config = dict(
    n_layer=14,
    d_model=768,
    n_head=6,
    n_kv_head=6,
    head_dim=128,
    d_mlp=2048,
    vocab_size=8192,
    activation='geglu',
    norm='rmsnorm',
    norm_place='peri',
    norm_eps=1e-06,
    positions='rope',
    rope_base=1840.0,
    rope_fraction=0.5,
    qk_norm=False,
    attn_scale=0.0884,
    bias='none',
    tie_embeddings=True,
    parallel_block=True,
    extras=['capped logits'],
    init='trunc',
    init_std_qkv=0.0231,
    init_std_o=0.00436,
    init_std_up=0.0231,
    init_std_down=0.00267,
    optimizer='adamw',
    lr=0.000395,
    beta1=0.95,
    beta2=0.98,
    weight_decay=0.47,
    lr_head=0.00465,
    grad_clip=0.5,
    warmup_steps=331,
    schedule='cos',
    final_lr_fraction=0.1,
    batch_tokens=[65536, 131072],
    seq_len=512,
    doc_mask=True,
    train_tokens=902600000,
    steps=9490,
    dataset='wikipedia_en',
)
MLP neurons of a small language model. Each row is named by its layer, matrix (gate and up: input weights) and neuron, and shows model dimensions 640-767. Each number is 128 + 32 x the weight over its row's rms, rounded and kept within 0 to 255. Numbers have three digits each. A neuron's up and down rows have the sign that makes its largest values positive.
A block is one neuron, or neurons of one layer that tend to fire together. Before each block is what it responds to, as a language model described it from the Wikipedia text at the highest values.

Mid-number digits and separators. Digits and separators partway through numbers and notation, such as year digits (20|2|4), time colons (01:51:40), degree marks in coordinates, and LaTeX subscripts (_{), mostly in tables and formulas.
L10.gate834:111189126162117135122143130123101100105158149114127131091057133151132149089132178140150110092140025147143164179135064072083078093153095136126168072076194139161167141114171127148140123123124150133090122129156103127129077161108159115128164135130090171091141125129163139147113124135135122107144083151096120140114176112117134083091115147156140098144125099058107125109101072164165124063101
L10.up834:127121142172163124113107145053133083075140185115182136199103081109094127083118149134090148142149137125193064096102133163154111118065126147150109135162164107117096109146148127173181194119100181099158173152132115058108103133083131209144093100099101179133124101042122102101137122145149163164102153128073135165147101116148128133135162115146139181176177132144158153110103083137086114130114
L10.gate928:136085094114170144165077137135103070117156097116075105123080102122098130207101142125107108132127105152120102070132138116164167171097170153143130115125137163106147096130077121130128115159124129087121172140118211206104108140164145097115119154078113141107132103182133132120108107142172129123120154180183098112144083142130141120103185146111126137142076095105157085114147153122112144094149
L10.up928:104135108157168111069124127180127069134110109113183091151141049121163116081100129096109106116109125162042141193148121156170154118090140101115098159156170112140045168108131159081107109121126140109080175071136171144123093165100195112169133140118129137087132118100185096195153146109117164163096139142113120087152126129132163069118134102090126092114117141120116085120117192155156173161130
L10.gate985:143121078140108141099110120119155123084092131104071096119158179129124131171140098125112138118156168124056082135132094161164156133161148164143075114158041068093170136126108168082050149140146126142133110124195111137174126091135129145104122129164090164113131102104079145110148126101127168132160087121104133157114152163140071128133134094182176106186150093100122105125097155101147109127135
L10.up985:121164137113099106072128114122179107161100119088113145128088116145088164162144156107070143084115155198162133067150118143112102111119155170052115145217064141104124116128159077072108117060139095122171161205183114137117137129112075181123141116112097076117115131097062140097166155100140035154173064156099107100129153018145147155136112104157097095144130103154125039076108161100181165143144
L10.gate1249:101148094115106162111132140122126155104148122104137130115108084103122115113112130139091033179238097133149095109150151101112115125120126134099152052093169082153085203131097181139121159111125106117094129182123142203172158167157171170090044095100034073092119127113091160119133105112174143137122082076077080153141139165105168119074143082108213167131108091127120110074099110169051158130121
L10.up1249:125121085144098114085159085114110136085070087129117097169142078158074080183100219139110119110101157173109123133133138108126161146092110134111126129091107143131092238164109155151165108108143092156119119154130138150092196166124115149060111137128111145135151083122112103098173169155164112123125093104119115255119130124172167100122150086156117120190090097160113087070107114116054131097176
L10.gate1336:132141158094122137129126150120130173147109129094183184122181139105098163112122155120181120125155114140147132142209169207129134050123089123155088110094118096101102146144185123099088155108125107049143157071145146087072109140150129093106131121092165127145167094144176126111128139077107108133148090121099143094142167126112106092161095172124099152073171153141131109110149125143153077151133
L10.up1336:187111110178123169097124105142069161074138099137140182130149089111141188136141121141085131143083079103129083093076147092076140160104143113110145171141128136129107135135088102147133142141119087159147108108138106128100122192137116148143115145184093130087175105132087150112135091123090101111135109166113155144099150159103167081090074101069137124135107112128132154096037117144132112104094
L10.gate1384:104138125121118111080146098106135159122144122135095160084170120136154066143104156117132187147104077112149140109140136110129172146080190157124160089068135072145137112102136171099150121180173089161151148152201079072103119161123151062066091144120146172096149110146115121148105087100076055164124104111137144146084182091153096107093140145106112186155127115130129107106128192091130102182151
L10.up1384:158115105145058122130133128170107089133085142189121085154129161148113130113092117104135094091164148108134146080155154146064093137077110172061091121091163145110079181168096050108173113086150135158166088159184159180112164125084158089118116102132118109122151136102143154135101130144036143128174132094120152133137120232128129164101161102148159134062163119168081111147108160075135161073078
L10.gate1651:139181124147120145143101087099044110090072106163153129143065118040141111120125063152097101115219096100115164128104110065099104156109149138083095113138185188122100088077166139140098110191156099093171153172097179107179184121122144163093125091126134098108098169106111141107148119122120174108177127140093143075135048158117126123126156127191160116110133152118150154125084059079122067151128
L10.up1651:137106082164141143081102134088096142103157099114132122143105120121097127142092122090117106146156129134104015136119144093093093153138137161176064137093120132112126136115141156112175112100138137155166161129142160115104140104114119094130157107196166150066122135192182115158114119139103133105161128171157128181131097096144108142124148096135144185135102128152128128110159100080144101158086
L10.gate1728:148164120113103155178123120075119152145075140100146132127126136121151161090141115122140080130074134132139159157168103102120131094134145159084130116174149096107098147146141118096172129141090112162087165115117093195147093147086128165136100150081113181103061112125059081102132136089092168136165137141170118095120090125112152111143063105144108108176126075117101083141086151102092218136126
L10.up1728:131078095159182127110135107140078111093089177140135145154167134134097146061081106125145039122084106134071105096141167155135107184163150107136109095104135041102133164108110110159123132144174106113122117132130084150099177142142085119131158150124198116117085078061123152066125123107126108148181098075067076101147163199101128126126145105146205128153113119146127081127122108102132141105160

Colon in time durations. Colons between digits in track lengths, timestamps, race times and Bible verses (2:52, 12:02, 1:1), plus weaker table pipes and hyphens after numbers.
L5.gate1148:115141170089122080174148119135170076166089160143153056123167105145065090129110117120118087204101111158109151166087175149147136156131092137135123104123153166091138136126164129156155160122143140126124188145098113108138111218128096151133146123162096119120088137097116123157119094149150157152120077140163122166104157099111124147137124139135140101134138108095119111120157088062069121141181
L5.up1148:203139071114155155130159123098128091109152095140119158122200094162172131133162132068132167120079081166158115091113142167156130154147121177163181172176079101120187123169173152112118140092096089092109038140121098109113144160142121108156120139178049148124146150066136160127158144118169130155159120076132104194077157140127196102166089150130150065064172104161104133175133153173089132175109
L5.gate1240:115128157144106120148168112140132136161134127144132170172151072154117193115114128122050074153139150114140135088142192171143093107057122081149180150176185136130126144108148164154125128153077118126107117128170221155130146120082140152070140158116097177126061104072083108137118113105112156093145072111178170190148095142177079148101101138124103150071080101108130114119139171148112108128109
L5.up1240:143138177101186166154099087135117148142134075082120146104144100090170120078111144140086095204138123157157102147100136105079110156070156158139145137143166144089106160115132176104102120094116172073153139138119127086136111131152115094092130122091113176149124086179099089154117124140176110184084060104109086208086059114140137118068123158089132168084109097112093181156162127129115097120162
L5.gate1343:096102151094168131145029148110120143117172096188071118094123085148168110143102072152093121130191198174121135135115100047127047113154171134102111123148039157112126143131058138152183149136174100082176084153138094134134143119141107109184160188171046135131148177105095151117143112090148177125129128117180088101084135142062138063090138132106133190120112119129094112110151158152153157151091
L5.up1343:106125173214105077174117154144091117089152160099186184168122112153136114161109084161120100153124122120173144173163132135164148088140169125142116102222145140118056181116164148137133126069108082182057146166120122156101055185140100168119188190187111111118111103072124179172160106155144105094164143111143130174134154202157155120157124167092180164122109113106132110108087121104123182074057
L5.gate1731:086131099122157097126134086132123082131208081096103067104128128142114145116165118208147128159091110149130142101142146127133149087151115165165180138090111091175161148127140147101073114192107135146109108082166095129112131121151130097203125128096111135140138092148144116100116146145125125145112138107144113169027070091135169138113106158105140132080149092057158119113077105174113104100143
L5.up1731:128132094103152135127149119162087152149069090132130165140119117099116157187061195152086157206090147099114114176102126086121088164151113152127081130101165088106171143125110161129143130135096071131027115096131141099119185132060097158081114164180135137159101190106147140177172090189079092158140109162123154122149153139111152105139074175158079177178098161107143170148134108211131100170101

Noun phrase heads. Final head noun of a noun phrase, often after an adjective or possessive, or its plural -s piece, e.g. realm, universities, government, tissue-s.
L10.gate425:112217170135104150121120185083176120052092118117137099123068093166127098039122102121131151126153112100186153110166146069132139130079135131138173089154131159094110161136091165138095141144120151136125097132138132161182095140149127106159087129168037124164074162100111070133110117166152180151203096139173088123078131158108113094113133106123101106204161119153164133128094166186065144088063
L10.up425:101172130154133152113138130102158127130095160115121073118112098081154135098116153133112136181098131122150098123117190120094149099125069110110130127171106101090152155217084109157127125101194150133123139123157159161080130137187181159113154123161114116072140095148116130106114137100162046095145092143182080119138126123085105080095104141109141149165141119129158163082155111126117140136164
L10.gate468:090114125121129186124161119119138080084134146159108132120161134124102110115137118146137139137125118081149115075111121120131050148120136133150062118096178162095068172108091146143130171122096170119096111134140161092109089137159106102157172150079132183155122091074116112180205084125162128094111149129157094146092145112126179123161123158106118134089157123081121194159067085163116137150128
L10.up468:114088135184150149119142142156180134080112116090110152128150145137000102092124122124148110122089159166153066128158174134108153106162060109121133092176165125113095124064110080070170114160079138166136091068152137140128153172121165148125141071152130144159106164135102140162139159123100108093109111168173112164121195107138217135214116229158103109069155102138089153155163173156135113087068
L10.gate498:162129124223084105116169174101149113135104129090123087117128069197109120041121109108146139134135092171110132096116116138142167198112208138130075143125180178071139130094138158066150068137044107092093157123161143079111150123155106110103132146096156152113111138147131163103148135130153109137159152137113138115167131136081138184068126211176170143143102132141128133184141168091076160121140
L10.up498:158100118127136105122189169121147120139123200146103152125134122120125080142096120087144171115138105115151099133133115120046142117091163157204153118196084138127158132155134099174150149154101130147097135135129161101117149162152134100075155108117094149151160154102126147081066130085089112125142119157076131187131157151189118083114147143104160147167139120140116102141156136114153153129170
L10.gate628:110118117099134159080104146089142092126133141152081067115067079113122151143104134101072170138086148120124107122108140112094121175095127124133122179111145130089157131055068152147157135127081134138094083120086105154088161075128147119111133165130125137133096165173162104134134124146130079117185142120130102147142067136117095053105135140139139115111130070126150145133095067172105132081157
L10.up628:154068073123143139160157076106189074138061087199115107072105130134075129128150172164120057170115159108106166038090154137146103108116142179076102131162114182122079090121116142153116028088112126167069153129141143144112145133095100102128164152064151193173129130117135115156077125104155095139104110080124144096121136117146134141120098128186135133125153117132135137157103137167126116156110
L10.gate1425:138057138172084092122144177082103113087092042103146096106069071099130135129101166109133112159107075131151045066127153142154090098106146173147128174138108169140104132167122114112131106082089193145128169098113171098129158125111137070133124133150120124167072180115142133155133110142140112079177108113122124146086189140057081038125061150144142143052089143133128122121099084107203181116133
L10.up1425:158102127145101142119102117089132128154117158157145127144128071119152141076069102092123177147131169123150157143116177171099181107142131110105191204125124168110142103213143066106120153103096098113113079149156174143109073106152074156193130094150104076147125123122071109145120134144153075062147142119114146076119107202107113093170079100090149120143114131106106159098079136119079154119136
L10.gate1630:076114122092146122084056182120087104027128045132123191089132080089123135098093071098140134126128103128136096096111096138156077084114193171129124133130065157106127066180127097071144114198142162179140121149163104109113108130106133101191127095117114184140173137152112133144176133143139156087203106163095162110176145129122114069137163192143153186121128123116123141156079171111159191096138
L10.up1630:129144113155136081126116140165121125146123155106150129101131091122134144157093169092108144108108151114144109069126230122173126180102104119035129128146112103115111149077130168152140068086110183144088053171100119172159135168146122151125137152153103188131051149207083086118132106139178136095164103061107109179131129124122097130115153092099136123130120198159128094141150119098168147113122
L10.gate1692:161067210072138116118115140136111076156115118101151101144137104081154138078051059101195132126130164114180086122141082065127150120128180149096067105152135134093122132046095144177143167131151123142121105129131158096070158149131084125161122080136128167140120160121154093156116116130102136101092121143066148214108117095153122074106122116158113174163049120087124177061103095159084146152116
L10.up1692:153108130142077148175134129102128134110083148108120085151124131136093124111122137168119116122101118137175076122121101126153088048123203153131080141158099123137101129189071150070134112079127152122138130135148112100138148123127187089139129124160159048108088113172134148131063132091168131104135148152149078147163186154146102133073118186113177154099107079118106107159144121128135076118163
L10.gate2045:185090103064117146136131141048103120093126100115108107169052088138129126169084151140104152151119179095176101091143124153176131164130126119113165146115121152122134117154180161104147115176165160107156143184096151137169132116119129149124120099111177120147125120087051132143155113090135102118137095167128168141122143130078097113112146162138089099139103103100089197128125161125062082132136
L10.up2045:138124110114137077176150089106139081165080163176091104094108165155122118106140102133104192110127100092181124125141145132117160171093118144166133141159073133124090139130133120188108132143088152189104146119138141058128133134078076096093101146150094124108123198076144150134145182135115187124045066128144180100087168093119146110109106163103092116085113098152110099127092175079113204171091

Modifier word endings. Ends of adjectives and adverbs, often completed suffixes, that describe time, degree or manner, such as stead-y, slow-ly, late, early, excess-ive.
L5.gate203:176121121142140097101151130195132158115171076116148083152122084175184019170114116159153106150179094131156137137095120114135175134063125102143166126159123168107162129087160140134134096119135171149124068123141133169126057069107116122139120187112224180194134128122115108101122080131129151145141158149142158182140178097180150113137066155130120147082144202091161133148123085100086157171097
L5.up203:123149164095054169133128094120148126134106104092184098116145194125097159066179114170074126126142075106139153143129112095125165134114163161063084146156148173109143124096112109128098097122026178168115116194107104117131100094114156077127094098111149169098106183158139089112084126191128122128111126155118142138139141205119115127099167168109054141082125140127197165180159150136152111105103
L5.gate455:103143169099070097135111166122099127084102115088150107130115122134127096163217096169119117058132149112123161109107148096081119094116128112153163133108178129142161170098070091095078157179128180138096122163122144105198098141082141104157150106106149150078127118128102141136137140133118103085100192142156188125104106106184183121167121195150069171096119149096126161146134100177146125117150
L5.up455:154141121089112176179137081159095083162079125211165112138197122178145084158119181123154109153100071110104109159127134114185109173139111128167121114141130081107150138190157104068142137163100122188115132097099143152208135094110112150100147105123124130166129163057155220073187057191083158101135123141159096175127099171122119155144142175161105122094165079112166140153103109173089096128134
L5.gate540:100138097119139104138117116093103111093152099187165108107152121069106075111179053173104153172087127094119107109088225115086131126134125162088113090166157123124184083126152137149101179164105140141128059063142178155125142116138097120160113136160156112170087151167082187129095163150071085095116104142135132121072124124124188142089110135135117203095167117131138130113106090111066171164074
L5.up540:175151118140107108155152099096106110148159144132116114139147116090118123190112078101100086131067111162109141078092153132110138167153136137192138063131134112112121126126203122127104166131139113068175126053081126159079124094129083144157113134111095136138086087117137172078153095168148122068098197156070180202133107142100158155156072165160168184134115109100139166115139116162112107130183
L5.gate803:118093121116097133107120126091144162129141107117221174137121135061178138150123106168126133098166070070159126156155157111097129182109084123152107158131149184073248086147100121106074159160087140194128115141107136122198120105112097138133081069092100164029120128093076113108140148121134145105158150207159101128119093165146086102152051145190079113167104124141084165121148134137077113108146
L5.up803:136133105126146131095125143112117120211117090117140137107116156119114094092116103079113133103153111161109186111098174085132063076160102127130131127175108099085148105169178172162057109171188115188162104113099143045137103088135123192121163137163134104134129115052147114108124056129169134083107165127138163135111070078141092146087092136070169165146122078140075093156148106069151152072137

Predicative adjective completions. Adjectives, often their last word piece, used as predicates after is/was/are or describing people and things, e.g. fer-tile, risk-y, unlike-ly, critical.
L10.gate336:119130105103047126136122183129076107135137160170064109122074136133100171114130087135128104152137088111139118117112090176149113135105163189086121090140152127148161128121110113129120144140110153134106101175151122138160062117098025142067117130146094108167136085126174093149117081145119074191192074065116142131114136096122144119093122098112153164111112154138079186129118138099151133160129
L10.up336:115197119115106095159119113156105096113069091118145113155096136094168108122177126074130115137158112160106147149120161162168166134064125099124119153147106161137159124154116124080091130183146148156159136139087111170137091122139090111125100129146164143150096146116129025166162167149148194111093130126140120106165050091171074183141145160098113174144073148175154190060090102056136133154173
L10.gate383:138124104106106093157094132079186108127184159178126175133090148139155121159150113169134101134122131128129106182145130161142030063099078187082096151090110091129105094131082090157108119194147196157138110063134196124135105094096114127131156134078074144091098104085065132149129096220128180136106112107159126114119104082223153095107112073119159145131115115096076206144085108094124218148086
L10.up383:076167139111108196158093074167085143081219110126090107152094131089155113071133144121131106115137119105141133165117083110083112114127099130093104170122125166099165126130129101140131156164131064148172099150136113149084122076145128113116151078151105084155084120106133137105117174199123139122130163097142156067194101108153140117171171112115179151178140085121101126118139151139138176120097
L10.gate555:123115105137164116140116120097100157145128099128133110164122049151112138131113144103091177218072085140176067099100151173129055108136129156100126170112166138090145141167060101155169060127115085087148088151133186144113156090178155115148130172142125129120123096100134175081079083131051125128132151135111121166134137075152124137122082155095142212147135166088079148142086113105120148155136
L10.up555:132109126095124084138158092137156111094125130179227177123157097113118134149091174143129106147142065116143148148082184091163085104089183112085128117089130187136135105197148104155142126128150160114139052149108143143107118126182157070132142118079115117130118112069100143077159132204044154064133115102112173120133128142121118132124138142200117129140155134175141139172062187128168152087090
L10.gate630:075115094179147154175039168137171088095171152065080170080071171126159150067113105141121049114126176103107115188108105183124094125140110202129138097079089087112158131112113159091109186150097148127128091110116087099136147081117149140122145120178159137127104099085156116099173091131120088089124136178112098122118124177121081164183165103165079143130110119112086127145133066136104122094130
L10.up630:151155157077125098209086126157177120151107119075144153106013115120082123112150139215151143167158132113151147184085050171140120129138049169123125165177121121119164072122156190083117140145123207112152073161167116119117121141109110126133120130116150180100122156134142154133126096142153105134150125074093105072154097063128088137113125138143139101129115139133086160152090040129080131125154
L10.gate693:110126110135098124104075093195141117153113125100200109095137121160110151154137155202112089162106109086109116118089175118144123096106126159153127142085077164118187148157093129147098172166188149123152083158179160050160149065148133164164108094088055156188179139130168115153152101190054166157123129129147111135150154140111098140150142146189126137114117117125154164129142117111123106173106
L10.up693:154137115105141197104169151135142139169103095176173135135156120119145068176113145159141134079062097147147133122099172159093173167124142142117126075166090220120129149071172159146175153077132189152154192112104140144127123102161089180119114183097120123140140092135160109147119116132121191158144151118120094168121114109169100160114143074162151184126150097163162166127068142157069079133073
L10.gate772:103180142119161140161147134192069118106186094151116087110106096102113074131157095192153109135126105120161122146128160147150093024177134171174129137098179179094167112154165098118092108191130100151105201069228085159177087081187091126136115101114088095148127093134107140133131074128136154182138091134168124153147143174192140163133124123149184093101130120105116163116128096147094147126098
L10.up772:149125071076093079138124135121112155108153134118154092126121139146152129150178140124121132140151143099124142157122108111142070081144156165125135179156125131107043131178144091150150141163147151130160129157099182139187085115106109159146130106146157089117140165122130163082178151118062138181145163098141060130128132151104113105155130088157183075113123152105124083101128180163089100154162
L10.gate825:136153141170114125155096138113229177080117073118176085061124169107120107159102155121075118128055127114125150162148088158083126136120084144119132179095091118144129056063068156073110153085067185111133133133165161083132143139077142064124108115130140145134132114112084162135221082135142108080079131145124095142120159101174111122094156151155082115128154111144132146141141174090115140161118
L10.up825:088144113101118114160116187113129141210118120142148165154084131094078097201067146153116126128165126122154155070113134135113104128118144145087159077106130078116168086129091113153094158143104124107115139128178116216127108125066101098086094162139157121090173095106165085102140111107139071104130119117091087189084127170176169088139109085140124137150114102129109142062043107151133137136134
L10.gate1458:113145140092171087134104149190120144118138149189069159167128173121094130099108199081139081107104087126178115079173086132138095094124075161149140115129175115134151080099134129129170110099088180140124176074189155126069122153137192130116132098138098169085082092142149088140146105160118116173109099111086124103085119125171137147187112168165076129098123114105149135163107163145155163168184
L10.up1458:147098112168103102072157133126171116167120153167149074147143120168114094150181087146181120151111133080114182129127203105152134122081137095154127105123147108106143100101172124159198085136108110146148076147136181103160139149099122143102113155134145043123105124143140119128149110177205165221165162081133132144150114119148126159148148107125046142128098108126121153094144100069136110132148

Word-initial prefix pieces. Opening subword pieces split off a longer word, mostly "un" (unrest, unconscious, unless, uncle), plus "dis" (discard, disbanded) and "Le" (Leeds, Leanyer).
L2.gate369:136123176156147055137169147203112156177146133105166144221133164195107123125147064152123103080127143126132110146111102179099154133191195106131097111162081135091154154128042138123154168155148167116183154148130053155117104105114123171176114141108128151136104151121188140097111128117114135132129156160093116156109056131142126203116081106128171128151131162086211102115112069114095177138125
L2.up369:112147113157132115143112174137121157080134164068173154147079130140158111154140106145118069189099096084106081113104080073087132174142179125179132107095141093170123103135109141122030158136160140164145115108149143144155141114109198127073118126180126150112138138039160158154125162080106113111082116126132166116138152134114129159133130140148143189139124165192177161136177101155130109083176
L2.gate1838:136101105116159121111178155113122098181167106139093133138144119160136078169207175125103148146135092116180142106177142114143104198153159181114123146136103168163137101114046136180131137109112088086108148151125173156123169103154158129175119145112087189175133207162169097153139096145095183130162124129124142194102132103168146103134146148124112159062172134145228096091113145193122125090147
L2.up1838:150113142126157082128117086147133080177135126163144112154118108104079125157158118142060110095083158158189123123114058120097173106096132129117062154137139136119132132136131128104159136124136116076188149161157126115141172115176113153139154121116144106129098147120142070195094085122148135116151082088173104123143110108153071145125125128110123126135159130165109115149136135094094131112087

Plural noun endings. The plural "s" split off a noun stem (portrait-s, column-s, colour-s), plus whole plural or mass nouns like games, music, matches.
L2.gate1315:107144163194159105125110115131160173117089085169130136148121097148159118079124103138135182105074155069137107143124145110180146097076162131089092109156108134147133119136208135145140141138150171120112112199120109189141110118134132134116150122174094178104105133123145099173126144178135087145088156132173171099134152148161162145161154174168121135113115177165115121089119084179125114130142
L2.up1315:144107100178095149167145131192101155109126158146125121120095117116088141093134137086106178095088171165154115096126142135160116044114165112093123156131140094130128090186131136178116157117156105163054062139138102152077148164155120131142113185155152081114059130142159134115102072153112136113147125124158148100156100097135158162212058136126100119142141112139153148140098090147153119165088
L2.gate1858:137158144117152055197121118142128150045131158110126098136166119119112121070093100125090150100129182078082134112104110099125132107121128100164141173042123097182181139165160151147130140120153077085068133130072118136088129045130114072095103169113122114125085125092168122173075175182127139106110156090168164104113131090131136114154156146150113121095146110118107167156125083093136134133167
L2.up1858:144152167149133104113138111068080155107074213101084131144146143083157115058123124084165166131126165106126151101101086096098130147092085136118076194108136175148169109125151126117150112103081172136129189087133149098120099108107114161136149105143073164179115100117150123148152093159097150109109113050153103097110153120153142096113140137143101084109158077179128132119110096107160161141138

Year decade digit. The third digit of 21st-century years written "20" + digits, e.g. the 2 in 2022 and the 1 in 2013, in dates, tables and citations.
L2.gate1510:112091116150179156176160124144080120095146095117161127182123119096157187125177130083181161109169112155140154083065130067106088127159143129097112117126128092102110134119103161161121147164138131141101106075100156091119139082167140155167104085130098079079087159102096147165073137161101158097162173087150125116168076222134198112113133106132183112110114093099140124118126139132111157138108
L2.up1510:165149117110134152088128130147129088056153132106065109106154109095107111054152096083168124125140093126203131127198123162130106164069092063081159137120166116150081119172140156113156124126101133200163086141105155144163078131199096181189120120111147062102106170139108129138128133151086193181134155126142138117144140158073094016103169055138133193105104129077124161111098130136154136129112
L2.gate2043:128126182139125150171153159133188118095174073097121115115136115124103115113138093130141168136121128107161153172086111120086086103077114106197155144158050122161131118091173113127083181141061155083135105118144134200123146117161092110149069114125137050131117152147119168093150040052136122114130163153144107145116110122139142104146077137114196157074134148082106096169149149116117105134106
L2.up2043:129099115155176115147106121072154115091155098126070142133172165130060140101142114160122092080114127116148144089153146105109083167161158026178167128157084100158110092100138109170092143123096137112091164184114106154140188136178099115160156149153120059135142169135135102184098109093150110191120134104139075080144083114137134113201183066084149113079102115138109119130092173115133148094118

Plural noun suffix. The plural ending s or es split off a noun stem, as in bond-s, animal-s, sex-es; also whole plural count nouns like troops, residents, singles.
L5.gate259:086099144081106123121189133128128124135096130071169136100087131112126162071091150070155138129102117099169131157135135165131132110133161098107091160177058150072095154101146134065096130154120162134126116092141072143118118108081152145161126099176139135112142126107121144135135128125104176124195144166093100160120122120128122144163101177124090076171137118107182057138115107172136121133195
L5.up259:135080134107106114120121178147114149106099110113084169106120140055117119056099096091087147103175062108180072132103155062175120123132107136150117096121176156109122166149127122107124097051169143154156089193140132118147122158141122139138147113156065121144120128172119104164090166094086126112155096155179094132093176205118160143127109134119086086086033060128134150150087105179116092131150
L5.gate348:135203114118148125076113177142122166121148079170096149128122121126060133066142128142065164133142088118147142127113134101135160124144163072114150140095075165126114137114168169116054147148156163132188066098156099059094190085141111131139103157185130136126067111086060106150165141097140132080109143168136163163125118049104126125133125156143135169114127142108139119132130147159091139175113
L5.up348:108093142084129203132099144118047167017144161045136085125127155168108181098137069152121151125171082086134094204099162108113118148127110112125218116134165157117168121112098179102077119074071136187110153110117098124144166099093180080084168136114163168103158120103062092151129157139238092052107154123165136129131133158101170083160116150104070143132118140177151166136157167106176088151135
L5.gate524:133126145111110165158159143118123216098159141120113113073064131130109197141103202162103152124090113073121111146071143159102164127114102136111170126123197092079137101107160173071092113167089176125099139129133135086122149122083165160125084080092081134104127091139175103131126187200156122110172134120078121124126147159077076088179138106129142137081162135113104149048148224132069148122078
L5.up524:158147174124132150132136079103194173185125126134069086098163076124132127148088118104119127142070127109158118160190168098074088141188188124174118166156113146143129141107128135102121200130105131162095181134089109130137093159129147125190088129095154124125171103116156115126123121138203150090103115148114129114120147113199158097134153111114078180127203121108113127119137118121108146101178
L5.gate1408:136175220085122092120145117128124144124136143118106082154086128124167114126097101097087176142157135141175121128046212167145163111134145099180122087116094162122125113045163208154130175137133142083154066159089100085149116115139118168125142139139119118161107131087099125108168112140181098100139140147190090234179136164126093111171137147203140179070104097106155161169113081154153074106101
L5.up1408:131126178139117095106079165114111171122104152135135123133086144116154138117156112108100122149054167107096104099147168152164147157145155094101121170083104155128070180077121184127087083113104124135117079177091110092137139105090095176085156126136090178178172129101151062135148131146175130084112101119113138148215150155149140174116132105192108116125068136144140146116067151149143064079102